Weights of a small transformer language model: 9 layers.
MLP neurons of a small language model. Each row is named by its layer, matrix (gate and up: input weights) and neuron, and shows model dimensions 186-313. Each number is 500 + 25 x the weight over its row's rms, rounded and kept within 0 to 999. Numbers have three digits each. A neuron's up and down rows have the sign that makes its largest values positive.
A block is one neuron, or neurons of one layer that tend to fire together. After each block is what it responds to, as a language model described it from the Wikipedia text at the highest values.

L2.gate356:476502448500477494503506517493492521475493486488487514480505508511523483520539490510502505520515515516533519469495457498472477515534453512465485513518505517467516558455505517513472544465563502474492479480471513476489516529504477486486524494525494492476507516514501477521508508457503500486497503454517471506540556517510500481487514473523522545519478508533453488487529543490481524469480
L2.up356:541488500474480470499528509491502523470470475495513509478505471478496498482506508519517485522523470501524507492512495533527529529494475456499528456475482480488468545485485513497495490500518492512510506475486487520460528517495506506502521484498521449524468479513492509523490547547469535502541521496543474527506495473503463494476535479523529523524485514524535485443500504515461553496482
L2.gate449:500495500536498491477538476461514514500514474463493460505500532495485509453454503505522523522518520511517500477504490525501473491502467493462510472468485542494454520464470508525493474499512519495466510511480509530454495498510453472487511489494522500499493481509494483509489510520481498497554485517511503525466545480530468507559512518489511515498539556517480538467517530543481500423478
L2.up449:492461475525543486487513407495457465513488482514514476551435495505503507558553500503535530473489528510508520517537519493521531508496500483462534513518494509493498510498458485467476500514493513472498471517491489483537506508467477498461551524504478476536547479510524509473490489489497505473503523526522479489502489468526489487495468520523504555462484478498490545511498505531521497473479
L2.gate488:484494488476473524499474442512491541479484519519501493473466501449489478444490517540536470498469518528473521498520470503471509468496545505536503485516522510541495512501537525470519498471544503444512488499540466496493489516514475482477527488484483471505508486502497457487516504522456482484522501465522511508530498497507490487498464468546530505533506511509486516486524507507524506484467
L2.up488:536514449500505493485527498470500471506517533485468477538480488514533479497508503475499524469479519490466509508550519525558529490468500493500532538500521517505468483489498542503451518568497529504479446498462494475519474514501478474480537515523506517531564507529480516475516487499454469498527489442491491546524524558483486507536511516498489496513496470540537469504481530494520525498516
L2.gate718:539498491509511482514505498518538476499509501465518467488476501521511514489457495466515504551485551472446511457478495497483511540478458468451488477493484516473498526497501542495523534507520510511491449523537527436510516515517451536528534483462520494495495448484479522501558491524507501516492456526476516541487524512543462525517515483517476488508506550497483436528520500540507533560468
L2.up718:507503513490499450519514472541489549492522482483526565493515507468528490546479494554512477456446485481496505511511492503469526536507477459479539557485540511507473500488476475482500498500531529475491529465547459511493468547507501478504482517509529495487466509494515494527464511530511479516446478503475532495495495489489504517510504478502474509528454531522495443519507503532482533498463
Description: Locative/genitive prepositions. Prepositions "of" and "in" (also "de", "In") joining a name or noun to a place, date or owner, as in High Court of Australia, released in March 1995, Artus de Penguern.

L2.gate61:483494448504517481503493513505502507507523493462507534503497555536477487501473499477447515476523502496496502535493480492499456493513482524507482487490518534487523474502520520545529516478536534476520505543470483489544494491497464560479534506509553461527493487518512513479461518486520536486476460503491520500504498461485498479496488495488455475516475492469513506452457488548490471456531
L2.up61:557474459514470480517515450541530552526484514533519509482504490502484528461485500478470524494475535502506500553532511487522490503502486516561491539481524475513536516484515508475517522528481476501480528525503491502505467453476503501507500490494532506537502550473488508481463467502516482495500482470536502520478474467422447505494460516523498501490502484489519524492500491449492477479561
L2.gate281:464498566500518523508497473466510526532501499493484519511521509467485575492491538463475528487489527511492543519480483507561526513552483491498486481554537511499519492482487523464517493488497526514538478483534492495491496502502514466448463499529509481523556524510473469468517498531549496526507485490473517505513507506426532485456532455480457478572509560472520555488496497498499502491465
L2.up281:525463439516517510485516476513537483458525483510525520548524482537480473476459547483507479541512469492507446489524503486456478505474492504510496533483493481509501530456492494484543509535476478495487563563473543514483485484531501519498506469526518500526464470518507509498472501494516453485509534501520500511478467483525488490546464504538502503476453455512500509442493477506533484494457
L2.gate453:522511491539494504502479489448479493452465511496497485523459522467527514519521503524464526501479555501512536486497546483512489489469520481474504516494505546492453493486509509522465493525503551544515482504514457529516511533508506540503500510468489497474511502528525516482481503511520472486514519520522551515533490520467455510489505506497519482576532476511465525501532477487558488508485
L2.up453:514512495518482488474516511493473505526470459528485508529487532509497511518531522460490521489497539532464493516499490475519514486533500485510491520521521507468468455526484498484530525567454523490525470486524531474516495515511500519434476479544523504489502513459511503508514504471497481469493557481496503488525448504462519494537483472468493489507454464466528494470489515453499512471501
L2.gate1014:443461502503493477547483491490522495481487512466515530522527537473504522534505523498514503527478481535512501485503518501548453508521493505490498533493513525482497502443513486502543521503472501537531522529493445496478493457478505483470500467527542497527507499528533497476537515461503511527484494562471505521477477478462489525520544495532501491506497466512515470481506483524513523512469
L2.up1014:540492536502488538511499499469486527552468527510507502519528530503448514483496509501516480515489482513478472551494492467532506506476546442519522503500524485503540507461480464539507520557512531491507508467570505536529524503451554506491466526485516485502490490480503496471457513519484502517543515497517510487465504532483467544525462484509482474529513490508518492477529474482508511502525
Description: Clause-ending commas. Commas after a long noun phrase or clause mid-sentence, usually followed by and, but, which, including, while, as in "scoring 17 goals and 23 points, while".

L6.gate49:465579475547513493536553508478461496524482505510468507529493458491502489461487460458495512491519495494502467512494543520518477499514472523511492528520470518513514510534485539527550495524508485473481498510502470517487494491506496452494503504539503515530542512498502468504496456502511510526449477483490479517492509466514516507523530467489492505459515495468478513505504517457491496508490
L6.up49:493478477549534523488542470477485453475510502444521479482479512493513529497528480482523535506511480494494513499508497483487531510495462527525455485576479532518471496483501534502542532481499484529472471519526499500500537463520496518510470470511497450501517486488476472509508447485490468502444530493480474527495496464497475501477516512520517477485510491460531472495466544542479445475467
L6.gate73:561503516455474510508523471473479502494518476495532517526478489489490489478506520498491502505535562501484509473495489464508515526502492525470467534538451524512482504449504493557498506489504513495507496496545502488488489514545523486487526491507534459465552456467510510447478503470465484471493463480508527474468484516509498459506510527516485486497497517498491512481504505525508490537509
L6.up73:520497503505479477499535480504559455503462495492521488524551549490476475497557528487485497502517563472527504493480479489524550508498516477456499506479443515538453536486491488504490520538477487487522454529455518485517473517485529536455532525470501498466526481467519532468470502487507469527524466505476505520532483492489499506495537505491473539511475516536481498507492526483526471454503
L6.gate111:495478447520496494513473502467490462454446513471532514514498515495511519494493538545464504511487541498515471509469495517558502488513506499511469476519504477517540500517529528525494470470473483540524515481528524541446504522499492537475524507486484528542506534492524518489522500543454473485482508499484484500518534547480478529496482476491501460495510508496536520509457509523475511505486
L6.up111:506512500463465497570516500473544479502506460502542509478508481503478479524550501468469511526503479523525452460471521484524519457485487514439482539503528509459494501546503547491497504485506520501516524478492498542521491507464470468498506490477479529474523485509492484518503471492523469509528484470481464474507505481515472548511484545502520483517512490472468511487531507501528471493512
L6.gate171:536503485506512488501533476456481526479499445508523548485499491528465530565474533470435477523522443528522528503479513523503530495511497478508480522499506523503511516515485519486521533515520487522489477516459527530517447507514532540489539490449553463458502523477483494502490499506516481474521467516528477500522494506464476474518524475551468470524517488470489516483489498498523558531518
L6.up171:517562480483503549449474495503462471503473469488482473516479507485492499499493524499516475515487486508519508508465465542506490459502531492514499538533552507462496475491474471505519473473512554456512526479497535484493504520498493525519512504523498526527513549488480451484466511552531506503505473488489532523492503466454484578549484513475507519482546495467521491506454523520454506525519
L6.gate196:514529529552501496495539505512488471530513481453483475497475446510514513489530478494502485505517477547500514464500487508480504536507506529489503467458504484495452512486491486506482523486462531484506474522485493508498512504514501503511481507512501525514519502520552485452504470489473467487489454487508446497501475461542499476473464535503502494507479519480474544481496486539515516481527
L6.up196:554509527490508507519491516500492529472499490525499495521485501536481557519484523469484484442499501480511513465510522510524508544515487538492493513495517525512464494508488514525472518510488478539462534531480477500546509438453503503488519518544538544465531519541484498500529515493505501484546497518506464514506522527472498549536499503472517499478490543473484557500480531529469484543497
L6.gate478:546504505494457509462558494457505447518533472469487509500487455488504518533495513483514524470480469489523538476495532509485503510507509463474486510515492495483475490493470505472524535486484482460501479516489503511490458492485477487457510530498516502476481464480474510490513478478473517515453496487470473523531493482510522492480463498490516492483527521470466500459499530527469498510486
L6.up478:520482523474496482497473528548499484469513496483511504471503499525469530545537533494492486505479511511534526476515483476496534504470498542563506483551577461474518459462529500494524507473473530468502495488556531489519486508524499513495476500544501481553534521508475473498507513512480484494548469505500503481491491477494512492510491495483490525485552519447526503539476503506513490507469
L6.gate561:505519491515490540511497463490511501497535507503534530528485528501492492468460493530455473522459455490508525484499484470498456534525518482483494517529504478508458534506546503425499481496489524475529497497466521532466504534498505529543445521501513550525529544501510478493515522484505461517496523474473432489491486511469520507513503510500471536476485507497506520494485557510537543494488
L6.up561:494495518444500496518517520479550517499532479500465480471506479488469535540516558552532468468519475526544502511532526500508506555457472487499478504478501514496469505519485493525500557503514501528525512478499552526484509506518505516526496508551444533506511458531503510502493526501537480468495510555490516502513498411503491509481511521459490521473526518521499479515514507496504479466458
L6.gate625:511508540483512534521522481484494508489522473496482480517484493542522515479450528513496541508511492444487453543478451510497525511536524499478517450492478518479452520480516502495515519514491482507504484481490479517491491484473457485529505502481519532495508498532468479534490503506526478458458520482447472494501485565493476458486498499491532496495517462484511523448491517548515516485499
L6.up625:492525563518522512487481522505515527491547497504535514505525532510498509496508504509488546503485469472513474529529506537494468515454499538433521510522533496468458523495489485526470477493447515490528477452501508523476505469481451472484497482517504477471503460499496504472524501494523505522515526535535489498515512504484525510502466470466485517456533506508502541524504529471487501515503
L6.gate704:509502506446467481510557496462507489520502461487531517497519515506515501457536516489543547506536505478546497490500510497486503520566502504519467535474469515492506525488490510525511535452543515492520504489516485521502517507490495503473488526475539517503516518524476511512458519491461487510508525471447498496475417513464491510460545532511517521501504519486505520499501509461501511511488
L6.up704:516508480504474529526493499520511535496514492526484473476479519561485478511518487489455506519482517468540481486503513542514460535522491510486493546486516525479500519516512487489534480467477497535504495525552471518514519505538537490518477472505487522487496515529499463472502555515459476528529538492565523496502507511493501527508489498484494460517511519487439498438490492465486530507539
L6.gate757:508535508527531497502514473509498541496470506513538475509484526467502523520512514489488541526510494485503499556477472498494492509501485502517500524504508525524453485521492549525525495501473528530516470496437522532506473518502459515515534497496490509501542527487506471474514497493482469471492466500495512510497469486493502484466509514493457498495473525525492493455463537482496504461494
L6.up757:568522511482479507444477496497494499526466485474534502497459485519485497477529525521499533503511525467536486547499524504488462509517522498457501525500494505485505480489521514497476470485520511530495467500441489518546538461522517501488516524458466501492557518482503485511558506477526517484539502473493482475505506499510489519487492521442508486539489516481479498512507502465521476525487
L6.gate810:518508507439515559531517502470462484501531471515537516496477467492490500501504521487465488502499452458497464495518520526519518557488514489494474540485540487520485513473484495497505468443479511488542550469475475478511486487554509465534512523502497473479501495545450527527510509489441534493519524450495478502552502495484499513495513528494468522464494484530524519476559472524523478505546
L6.up810:507543481510507498510555505516523506443565487515508526492530514519490460534510478512481492523537485490551483481507500494482498508493527470503508489490533447466495503477516472519550477517452475514522522486480522472526520484499471485497513511534491558490489540512478488490487503547527495541460478500522483550519461479542526550481462530502487510492508530553483520475534474514566483473510
L6.gate854:534499527436489532513523525512416534499497487486516506534494487516500545490529507483498509460497478517488507509478502499513488517497497528529477497508483467512474507508501491520506526506522461501555514508529503459488468478497487517474479505531490495512491495530491480520489473456510507498556448496465492460528508500513533490498476539491490492486497543483535438501559506524505515494486
L6.up854:494460490497506517532513505483451498516514475519495504469524497492512488498487539506480504473456516508518497477508495511520520481547503509526508520535493456510487513528486496471507467498503475511504465500540518480480505516534514476511493493507540472505523479520488496532455535511486498475495504525474494533462478489544551488488509544504538495443543539493532472517496515496463523508426
L6.gate882:539500511475496517463531487468481526512513536465489494504499485482489491507452524457498505481518468516470486524506450506536469502517486497473455509500501511473503541496541537525475524486443505475561490482522514508488457499471509498502512535516467525536530512513521519500459530502500475465479528476542484505493503499502516520465466482528470481493473501530522503475500499480506481473465
L6.up882:479569486495473489455532507461470500507561431466520496515517469503454457505488464522479482495521492497506494469505502506493504511452505516496528485512530519461462499497524482506509491497501480523516501503483495525503484509485516511488495514521469512469521506519498446522493543535449492457507502507501502520507522465539490500464525494508499546490497484500467483475556564468492506525480
L6.gate1011:517502520575496509505550474493496521479488492477516533511484469506496538494530541444528516514503492475514478515456503521499504492522436555508526487556479515473485472545506512525513440497489510493530447541550490516508513526490498518491565507520503499541490531463527528487493486511543529503460519474496529516513535522489463514504491483481467482499499488450525499479465499498479519505471
L6.up1011:544505505507505478509527497514537514481512461509509512521504528513479464496493532460487503488503452481515514541534509506483490461542510479518446506520525502474527509545510518484514543479487520511521513467503506527496494473517519471481536515512502490502516551506491491490493485503517487511494481531473502517553465473465505526521499504492468521510470466485536474515470485480484493451485
L6.gate1077:522456505538526500511486452508497495517524502494454499538477516527505528505505493488546490511511518490505520516463559496501505470506512500510487532508516498527526482526519510515526462534512500487515492493509534489518513504538504501495495492533507518543513556521477493533508466501503437466459534523500457517494504530486508501493519533491497467470519502501532527451472477519488478465466
L6.up1077:511465497470519515521502433498476500460522456512512522470515488510522479495553537501495506493472483479538499533494533527516501516504511485481508513537443483553480539519533480503534495528557511487515535522532498498501486534493475503490517507513493522491514489518446480516519501486495490480444479510508495502508531532485425517516562514487525475468551539477522482478531541486504454489491
L6.gate1325:528563491494491491523488488485526494467501489518503499495507472477494478549514492524444474484524497476475498506496472528506483503519508479500478484492506510505504521516522464435484519499447530490531495500480456506507487540469518514486498515539507501523559518469515478466518521504499468471449492528497517494494461458490490540495523541472505475449493507509537502464533541490534513505465
L6.up1325:511494542485580557515578493495538467501520459500511505493537452498523495508488496526478510506484501512460494487475485522501506524515507492472500453499456495450491505446517505505520526534476531508535521509506520521527543511501516527466474490525551518498470510473533434494488512544512480490546527478509498448519497501478467550502455529491523524513482520478479502514514550512518474501486
Description: Clause-final parenthesis or comma. Opening parenthesis or comma placed right after a complete clause or noun phrase in mid-sentence, as in "the gens (clan)", "self-stimulation (ICSS)", "not an easy technique, but".

L3.gate1214:491482527495499490488478486471460514491523474524442480507487504552520517512515545509531549504479496517497524510497495512525485509517520497518487485539475500468512469512545488523526527448479510490527518491486539494514483521512505525493471531451554529505489461465470484473508494476513545509504500525487460547455497469486492483524472434532478520471556518475519505498487514487485492516480
L3.up1214:494458495529517524500500442530513503506526537472519467485510475498514538527503481490490513493503566471498527511495489491508540495490464461469559515502518514507503519511480517515485512409488480479520543497490469494487506511513537489534541488504503539506443479497484455504532572483500490488515505483496516544530503543449567498501499501498515520482519484459492492525488475488472522484460
Description: Opening parenthesis after name. Opening parenthesis, sometimes an opening quote, right after a name or noun phrase, starting an acronym, nickname, date span or note: NACA, Bedlam, 1933–1945.

L6.gate57:525543511526537508505484534482521473542461572471500449457491528494543502504453524522537487557547481507455454451522498505497485452499480465518481514480539499464516509554504501524507516509503490560488487496476501474509464512493513491552497512515514492532479496511490509515517472494558467483508511454501478497499503472474480496491515519479496473520547539540506534509510484538480478482465
L6.up57:542501499494501525533478497486424478524487475496503473458499528475504491480498521500482449533518508480496504497509496546513464486549492482500510511486493501505527507509503528522499522529529475533503472527532477458524495534455513505497491499527469470485496484495498513459491525485488499545538499443521470481506516490486519486532494483517518493561488490537482489511479533523481495473529
L6.gate65:480523535524460462520504503467492530501507484529507540506566536449532518486514524477527522534514525542468495541460483522509521534530541474498502505496531523530476534538485495505487525507540479529519494445501513483521482438542526516544487483510522489534545528498477485525502514514476502520486490531510493486495486470509456482502504520526473467500503508498509527484551496484547473470565
L6.up65:520511522566530507558504513505505486470535491527488515522471507471502500446508517457487518496522500489520462478471505517488502499511526494549445495501496474502517561521497496529515506466490465521510497496499472483475527450515533533502528532530489540532503510507481528515473502457505485526505519502557475492520546526551474476483479492514455448496533493506505547529513501531485520520509
L6.gate163:467508490468491500490565520509509500542465502497502500524509502485493470495472527516492486516493497518493513505497480485504501532489478481476455540530502477503519502541518524516521518514506480531519472500488504477503512535489485515482499449482507529495480539472468544519494505547540535533447509538492489499494473469529509463485468497496525461455515496471478524498547478528496468507505
L6.up163:518518533525564514496500481446500501507505494470520515480513510509513479522505483529481496490503527501515510514470473524495565490488515491466471534519512510489502517530508503480467467507521534506557481495503500506479492493481464502505484529517498518492495535500506496514494489537462489483539463551459510462501492491485485511496487521511535518496532530505517554486511548527492517479473
L6.gate193:480495520550504506481476521533495510474491484541479509483454471477563459459527494484494481472532530459472505481470502511510493526470533514526531492441472488534492504502522475513487475500532480508514491493492504471510477473537477519492487541500567473479452490482549472502545526543502523508482513475494503483506518508497482464501523479518549437537483522449494484477536501532481492461477
L6.up193:535462504573512530504483462483459495489476495523517508461505498488514506525478487491486487530496464507531482528500479524537470531533469487492484512473508487479518501524472486466478432512432482516487473509469477494551539521449484549523468488515511505522487543522470461495504466479470522435560465517465501492469540496494496544508510495519503486531563463535483525495492502510496494517492
L6.gate441:533486519404501481500457491530529485507484537454508546510509524490456526517520497499482463444527522472497466516473501512516472501475469428475506563523496495513509470443529504504499526522454505479535511547485478477477517516530470509453502506504490504516486500491462437543529465452529479495491533488480463485463527488547503538488493481469474511505503494435494521478512516502503530502477
L6.up441:450496554476520468490510510444503492508494476484563492524521496465507524479520459493474492532503493512516511502545520482494511494525533454470479522436499558486489465483481439496529545514488517452521505519441503500495534556542497493463526553505480525537469515476520481493461471494473513490471480509540532529532518489485493506480465510506502477500475516481500465498533472508473509496509
L6.gate510:492498520510502521540472521538501526491527490516476484511468477489463506526513490494520531475535493543464512522491487463485486496510524461524509481474506477534488510557450518508531469517521473479490523493509508514488510545506506514473524504502479587491478533539479574532528510473495530525529508514497503496485474496472529538506466492495534493487453493482523486486499475510509525551492
L6.up510:507503502553480491519512495490495485537526452490501527513528522498477475523468550483517490506543508543484495488478519442505472537541465505537505479540513466466530490480519494500477479495545521501454506494515510532470522501486516525544499477470482456534537488496486471475491521483545552478464526494512496471514513481481490526510511441510514508540515460510510492516516503484490507526509
L6.gate655:552479533502479467510488498527522502468514491510484525515471517484512496475517485488549524496543498493534472528520514504466490529483483492552518473463509573506505487502536513478513512527516466472509496508537476476491493465481488487495543450499513501494514526451454498519502539529473536533474533512499504526468480523459499484488503489447488492498455465473492513531503510510497517511495
L6.up655:548503535502478481491521501474518540509518503535455532460487476489475564481465496512476496478491462531461494564468499502506468528523492492512450496489475445476514507528529499506500467525545502520515504476513485523501495453504498493499489466484481490511498489478506489510457514517489555512523488528518498498523517501531525516514483488489489516476459529491552520507526502457536505520501
L6.gate663:491497502547502460479484521493500509505456492518509452469442522469488489490488524490478508500478501537474533482483473514513542509512547470529462506506498493510475498459514493504516513482508522451473493438482503521478431480544477514523544500487510510553507484479487506505506514554493520512530551469523481483487502505527506553426491501484459490514483516518489514449498508490531549452468
L6.up663:464531512478458474510508508499464504441479496470459505513532512508508469506503509475513515514531521503551473503500468540502492470519477518470455489493506512508484524530504504539471480511543479544479444469484488538510520443516495523486418524470502519503506571461485562469527483536477472549506486480498531521505537526493485482522503512451530514495503482491477487480506482500484502530483
L6.gate863:498483481531489514536586500512513519525467514502517500499512529527517552494471520483514492512503476536515472491493526459486445504498495458487480546447513518523510486493505531496545453506501523555497530460496465482506475496531505563510504524485510512499514488460505537511488508495541463514500561515496490477489525495471460484459511489480506507478514493493498523490501518518539514509522
L6.up863:517484511540488455512523428504519469496498496505513483496537519486508456471500488529532529474472500454516476484522470547489512463509493492482527511475512531504489506531492514526510474474466483503515504484495512501487510497521501529486526499496494513530481507487503510510533465504560492511502524509513539546524460507471465463514504501471491472519494474485502488485535525463501463454487
L6.gate1086:537469540527563450503478509489534501518509497491526478488506503503489495490476481509492513485524526519494485479507500487488514505482475485526493480515507523465498486462546462480456469511504514533509474512510503476489506482519457545488466517504526515489510506479457488478481487535474461490491507499463506479529473507488498468493515475506529503519450507518475478518548498537459517486436
L6.up1086:486501493502521448476516514444514553480459489515473494498473480486513484501524498494547493519480508530524481503513474491493544497487485499526492511474497489506510499519531560505540514491533483492511501465462493467490540479526470467528522499491517503478462520536495482515501488520494516470526529486459537491528526482491521495481502536514496483516487482489479509493536488544482507495509
L6.gate1119:486482516499513488463530499497497513567504551502467481525499476547513491511489498506501492504528539464509507511498494454443511539475506501489516542458510515519509500521471473507479509487540537525526528497529501491450497480489478489494538488523526504513519475481481552500523487532520556555498454498527536523478461563481474497490529523491531504524532498465480512511528465513478471498475
L6.up1119:502530510493506510470506492504500503476520511482506514499505505526508497505467479513466474533472459471488511491502474490496536495518517508488511477449498516540523522513482472500486556520503519512483491538503485511474520509503516521487518531572511514515494493493455526496536474496493545524485499480493488518490482535502483472497537504469518474465522511505480526479504504516502464470482
L6.gate1157:477475470510519497507520525528499482498499561465487495510515524531493533511486506513472490479529485520514521511486501516463515482525499524538521490510517506484505535451527514510516493521533497536502470440491493511468483480501493486521497533501540502543513509487441496513460468494493512494511493499433516491478486473482513464528525437481492534513546479480535463485515552531527467454489
L6.up1157:459491488519512502504484522455502487547474500529482503533525487511522470495478488519515534479465478491547518523527503448463511467481501529529490507510472461478467499495566483525474521506555489491508487483508477475518500492519464512469536502507462484525507483534514478519485524523468539550549516499508502498540541499550499514514512509520479512503480509502520526503497507543497520511469
L6.gate1162:491478481499519502472483489513548493502514516528530499491518521516511505535489515497513509484533515538505466505529492491528449460512512443512499517479536466488476532451441509512524515487473472501508496507484484452519500529503510482524524505519507528469542492552473468497550492487477494480556523473514503547497502506495491504491527482516483520531512472496513534460545522511528526481459
L6.up1162:518495488484484513502504491505539477476492474494496532513507515540482538461498483427490485520496499496510496460482446534464479488513490478477479500519509506469435558498432487499509462498511492484494519487521481456535488512514502506506498521486487528460474507524477475518554488488466481478520485479515512528517530519475464474529526441517480500509518532524522492474501480524509541498489
L6.gate1179:481465533491498434490563506485552472543462504479491503529482522506485487492537517476564508505524520541495580505465500465535475540513450512479435515475499534503475508479479542498482503469536490493508496503483519500500495499479507505507544445480501480513548560500472521505446530516518496493488506513489488460477517510465522538505452504494456483486495459484495474506475526448486506497513
L6.up1179:507491477475487491479462528492506511508519480560469533470467490472493471459469521501478535506463478548490497487464508478462484505500539489480468498505536482512508493504505502496501469540559523507521482535510527503480466517493453499546525495456540476543524526489486555527454491512523487547534524555452492498509490524532456563481502462434492462502500506497477483503489540497515461501524
L6.gate1218:525435525526466543482513511504513490500484488496502505488519525514490510502518537502515478482520501487511492532520457488526515524507476510475486510496540500496497495492486517510463497471535488438465537487522496426470574525510465483482441501520496507456491482500489501495498488496526479493509539507474471540505517470507493473485470447496518488494463485509477515481534483447518495463473
L6.up1218:485463497469474457441474530438466499501496495499429562513477528537496492478525513453511494492513517529516438500504467501502525489500512521458484533517524522481488519515503472476542492482529486506507495441465511467527501513505444511455495509516506509497480501513513520525511481464477501528485488517475502496529531488465493482495514498494594505552503480485510496497523489515534536502502
L6.gate1269:499476533531500490525491468471511458530516447450493544527484497487526542524499514514501513469550522454482496519453498475434487524502505518530524491520462492500449504529518481532472491500474523449507488526535509480514527474469480507476496460511483485523528466472524471456477492493484497519494529488505479482474482495494493474471512435494515482466529525491490511523495516501485458515496
L6.up1269:469489480492498478487484512473530477519489479493487503469573488488556523489487471467540505498531502498466458498476487531513506509476493517488495476509493504513491502455509499508500552496500474496472482480524449491489532499500545478497548524472488497459484504528505532547493481513507495557503507508484470518519496526494494530480553523467504485526508484496508513500482491476483500520511
Description: Slot before repeated name. Function words, punctuation and year prefixes just before a name or value in templated Wikipedia text, e.g. Genus:, makeup of, 19 in birth years.

L3.gate1055:512495507495522537488510485515505532457521520465444481514520530459487497490496491524499503474464549508481489493470481503551506501517499480475537470534469505520521465498511473510479484529509513472521439498514513534512467513461472483481480500499527568555497502504448475486500483509472435465526539452517511504524526490492475530505467509505447520504517497510516529470547456495487503502493
L3.up1055:502505523503477500534494485488486539479503497506526536484500543493476521464450459489447494515520528516486514510526549484510540478512516481459502517497490555523456508493466505490486499515484523462530468512522476530488520507522517495516518482509437479537518493458488490474555499516541541497482526516496505536495480529483484507483473511549495547487486468459495503465505499485471548498480
Description: Word "in" and prefix. The preposition "in" (sometimes "into") before years, places, or "the"; also the in- piece of words like inquire, Inventor, Invisible.